{"positions": "rope", "rope_fraction": 0.25, "lr_head": 0.00597}
MLP neurons of a small language model. Each row is named by its layer, matrix (up: input weights) and neuron, and shows model dimensions 0-169. Each number is 500 + 50 x the weight over its row's rms, rounded and kept within 0 to 999. Numbers have three digits each.
A block is one neuron, or neurons of one layer that tend to fire together. After each block is what it responds to, as a language model described it from the Wikipedia text at the highest values.

L4.up581:501502535538553516528469528520495522461509592531507479476568478476477509557517460501569499499477428514460406441514557408482431544515517620610503521664475477542526498450594454443490556559488487441448467448507533518455442527493501496550579559511502450481404467465538496514458557441508493476515584482550504543496491432412558428537434540638519475533579494537524501558436446483519489541480421580558413529463533495470499479468547513457461579464488472496480434490576527494452478493534440658521535510450491434518495432
Mid-word continuation pieces

L8.up33:502511493581427434431583507475491393493480547638550515429530527337434535571530519507560445632481462484470492513547520469506491519494522437565597606484461548522510481423445378542499606482479569370453480485480441470501539511547566479426467530477517584537422533427497486504488451481504492410440469499446517513482538486516478431567491606566561498488457514505550567484587574505590524523422541504513462483478519506505579442545511506533436510491533428485524457498550540547469553498589508507588490523580489449515512555
L8.up277:477524632578490455429465482491513499479471583487498536467553543414442477534510623505483595556519505475399517392571466467562535590511484494557442540569493570543477522505450452525463472477471521465560562530588496484404399544526442501459486467483524607600364543446493450401580476459467402522503429519507589467518368507505553498484511475489505494557481433524565530367612443490582510570588464551508543517579503566481497502555515311466489419420406447450473545521533499520494437484502476529589666451526476541416520553
L8.up347:439444500525460533498537439514451443430528538558486440424527525514546515437508470513590438547516422436533480493472576500549496451519513449547402542584473569534465632488478417555539426524476541431489540429408561477358466579529595502523489454442531526491468607495486501382415528450406470537448526457504557408522397443538553461535498547484480478521454466481428508501529574527520457444520408611515474560391515548500585493500546461400569480486445551512463518444532538592433567430557585408614607540427488548528371486
L8.up1111:526434584448556481458526443439560386504539530513488516452489455536507512473475524398504534548553435462405521494608596422459498469530483492546492584481522506520466498478493452518422443518532480472415493572574566482480487511454454501484472548503581473451551432532490457403454523539524578494468388455487571457406477527593472488481547482489506491515405490477575590455506448491526475560459451474505501453471509562466489497423526532420510471438624545481523458447547479607481472524563476490560607479482414497442424437
L8.up1432:509520415500422543519495443472553408432461507491608428428471571495547589529507465579536499546529480547489393540524505427575407495480507472529538524556523450536421501531472549498532504493495553424487523495448491525470529590534401374529457481408554533516558515455530552435523527495543498480410427508490541589483601527535602510534484536463553527538484569499455507517449469500476463534434505452611479487517467475549563519420576482483527518447576406478528573482545495530510565567560435555538535553526474505472406535
L8.up1453:489535476504486519438572475529516357515436519559587496506521512487587525492520460479594489440514458531412554542502509513536618480579484531669554458613534499504509553481416554507456466498453465498532501498473474481449405525497498525435478555444440490481566527419530403444537481383461476488395552552371548484528555470506487458562449511541523597503479445500573506517545531485553476486449551441484504481569557480555592660464571470525492532430493514511428551592585530527477487426524497458550507520504573515458437527
L8.up1545:528465410423575525442533516439519522471493480486485488532564549479483437492544483540475439592485430526447484512510506399566627563457550451412517554478488534554543578557511447486493448500560550495418501472532595515479511510512458523417574619527549501486485485380416530475488494445477527484388454394539526586520510581557556529454452459569512654528516494536531503430565425519464582516460522466525528502483547468561581590451548492453417436452478475535495457403555512518515518500541488498533582450584531484438555634
L8.up1644:434545589494532499489566459539551477486553494472519508411558519451536613490534509434478494544530413523438561483564609476548488461527487610503558526512459518477491524593449506492517490488461573444524503553478521549514474608494555556565474458531496533550525539458519543459486479523585491512506396427438424589491536551522500499512556539573525482476423406430405574440469573470549598552463486471452533514551491556493525544444591518509534534533486417538483499482511523486427551475569434550581590508540464512530494516
Foreign name completions

L4.up1126:421524510596523497477444528495476425456558521502513512492493535500549570496429513515524479539516569439444496493540515410516477437558511439520483470573503383465471519526570466507442574478455509526521491476497482525499401600528466438456472502553508467496470522577526474407418522552440498538454561478505547521505491540515433477449449471523475559464558518532463540519492466486512521530471540567487488509539415417518514467396577487554439450462462436485447551520524546482471539596475495457546561559501439528495566420
Mid-word name fragments

L5.up165:548509495469526462558404458492441452557459487541572427427469528509433551511482484550446520466468497542410489489474458499461444519511492444500491459623448532533580490424498494359499579493570636478495495509482457523587596421539511516496504562506524461441546596542544565553469533460420503500481492472505432547522569381563517523453485597507486533434549464543556447480494489472501568545420468489570453474499488482504496473560541483543504401450535462603473536600457616552541522529534547606512482529450491381365560454
L5.up275:442498504508483423530452467492447448494470518470547455424493528539524546515545552555593490542394539434355399516508474543476542550457530502534559519562513543510530472536446434446524577551567514440537476469432453489372468452529568398432504498502551516474496594493504548437487437538486472433442464462520419494528539457457572532600410568521560470549513482500474511599497554426546502474474458481567441496480461489462338612595535449504494458523497520514354516546541582561495585557510427490552548481373558478438451508
L5.up402:426459551453590471597460568528447482543458488558493430453454533487592541599501462396490561540460558529429345461524517472483567624515501557439451419453448474487446524509573502416485521509577514528485478385545538466475590494490443506501506507554563451474427509552503565515462503407512473465499510536501409526549467498473531502461448511503458582578534522530539523521430516471429531453511499422451616490489488474539575412527593579488454459484464504556545400525559434517484502507556416596459491492472529504511474482
L5.up859:494441471505490497495579478524456496503475602497475418475549431499605580498460549550515502507578493560430432476536517508527593638521556495547502568507578533589468505497565470492513570539537494399531545434508460487458506517543444508474560601461473491573459578412524582417495552525408450504546480462532511454527562519408482491567493463528508507547582508511504567495515514470477558477502525527502444471410559463544585545530530471502419408564513399597450569507554538513504539565519506497539554510535476534503417356
L5.up1282:514473506480484487607475521428483465521479459501554458555575558461490529487516474581483483547516467567493378469580482459516558466491461403635524519525474497579470534459491453510450514415418557454427449470609515485479504515496521554458560467488492519491526468514556422371479513482506433523507449486484461491494452522477416490489523385522495446594548515520436498524514462432451533493411486462504468412491509531538526510551550471458525410421396529487568571486611550578561484544594501466563562499484493419508406550
L5.up1293:485479526459414465519546500427471430504515528500453484477534470388592554559501492499537516575515464447371410438474520442440474530614461494561524426542453500533486508483618482482491551465575531495500569473419535512501469495540459438561560407549493431506466519484481568450562526574524458533480435428575458500478575470518556480522530463536443497611597519488477521488405516532573590520537519620510552469515470501482438509515550523378430435527449522508532437465562523469464437493447464562496533426479499479517603423
L5.up1433:580559431525463557473440502449498493556470534488494486513500427504495546431450489527508476561578498573481428560591528362494496573500495575545487432546526481634473508440559511428502529540557543506419475491492508467521479520518500518447576542488508508527505469479568602460521485443511405503456538414569506551592567480481450527441526497463512536529569560528512489510467527508529572500347426555468538470538506482477563527521521518450448428556516501489517574580497541572494460491515461542471534439569501501499513381
L5.up1720:526459555537556483573467532478482472504496621479506571422442540471507495482456515556425492497519558608517494488489369477525493596440386492523487527566497583561453461481522560369526580515458593501566498470584520501512479482498497450437479521534425559478567533462517424482521508435447580565442495425573477482461507507517393482452525456588505486453602494494496556496518513494485576452431534533549558430585500513577574447387479486514471542412486523522365481512540464517446421549546436495506519409487548415435482539
Mid-word subword continuations

L5.up733:525565531474566505536589469430461425529561459502507489557534514435534376535538591556452556519461582517535523506534518528492481515484487529530563528454545498490577505521478495510569465497472460470386474510523378560338454466526578594491516501483551461451556494504458525485490486502599453492518477543381567446439504425491525491495487482479498525495507356465496444463531501511378525477423507564538450465473495499506571529538519559577517582466577454527461436441513462482357487451524557459579583577528500462497491543
L5.up770:548478613449438551501492462603506437453570415469471506502550586454444613532452437518411478491528484463423481476445533439449579511533468532564543418450527516500438502606482601465525524506451522454484478537524485583564546528600506457507535546510524572539442564484449537423544585541512535578399466495521530516465520525520407478500530507438519517460454426507525526529548418435444502549438446508521435505521484508420541592506522518485436398488512488472485490512517507488587552392557549513567483466499452502512527489
L5.up1042:424529436520499478514496452494518431524562533473430456479513575434576539516491527456481594529465487471489587438536476413507471442471510509509479559569515459467407527462482431515511512530496601387520524424533544534513400481522504442423499531543524495514457490504527543523491457501478541628394555433496516450524510519613603593490507486437574544538500508516463513442609490449514586486540514640465480571522494526491526513498521486536486490465555520476446511571637511486468546556513491530531612608500457554501425471
L5.up1555:449471448466483508478512518482499512528435450482467558498437623522436481473510493614602521429478483465431523483528552399435559478481565479511498538531556463476476577456564450552487519542552477368445520339591533589469539486586579507463452482514460513557498519464485519487406510541595517582490476313464506469502522461578554539508461504507517579501552481390461486479465441388463620419461529471593402417471488422539536522511453538507466521500471513516413482459544514550484621523579534546566632356451438518545532406
L5.up1580:482486489552511522438472534496451445524522478519524489486509443543469531479385490495528470521454462453448377538469555490510519565457535455441533570487528493485418451378561526463428572601502502588506450461466555528568567545519446471498541517474448481569517460493542516432488534467493583519605587496480541516428491516473502547463534487470582568501571465518502475459512459443486567521506486500496525495585628511440468552564506517458592421541483507437448497479557512548512554473524482473605485571466551533464450411
L5.up1587:499511525493548430461465465509483438560459503465458489536490518480546498525466481497568519527466551495381420514517378534482542549457529395518483498568521519467469535492581498526463518597560510527470418417457486545531459531639543471513521426517554405492492453461485521503373467463558569542514497480485601636510540527436465487486438512517518557530417485468468534483500448433595549465490534492507468577392555486497489511571563558494477391451504449433559479458623598547485423516571485538453589476421526399557539454
L5.up1773:528587464507517565503552478512498486509621514579481468513500616525512490495465604586566547506387521412519464536553508454499514547475529500527499563623483565505563415514468472493524519497553570414446485563463523529479515496517474476462485490578460446543479485522535504371477518452467482522480484538505526393566500515495494494521596510496454568459409500568428479509529488514535578509472517453519447428527501487454510498496514522476446423411444490464397497531538516523520490564620496479527549464483471507470567544
L5.up1925:443554432488435540537453509586459519488507486440474535530410484511546511527495553596519505503471495470405515569515527473483503472588585594480489468561505529532467494554518417455408441431512483384579480472525483533468546443540550495515568405397480511446515447405584468511509529481424441422493532432455566410487494452547522444550365456464553487517589493509514534478470467454438479425560455492469453397427559537522532529461475421573517505512549506484404443406602470540439528433468514565635483435483503473570477472
Name-completing subwords; "died"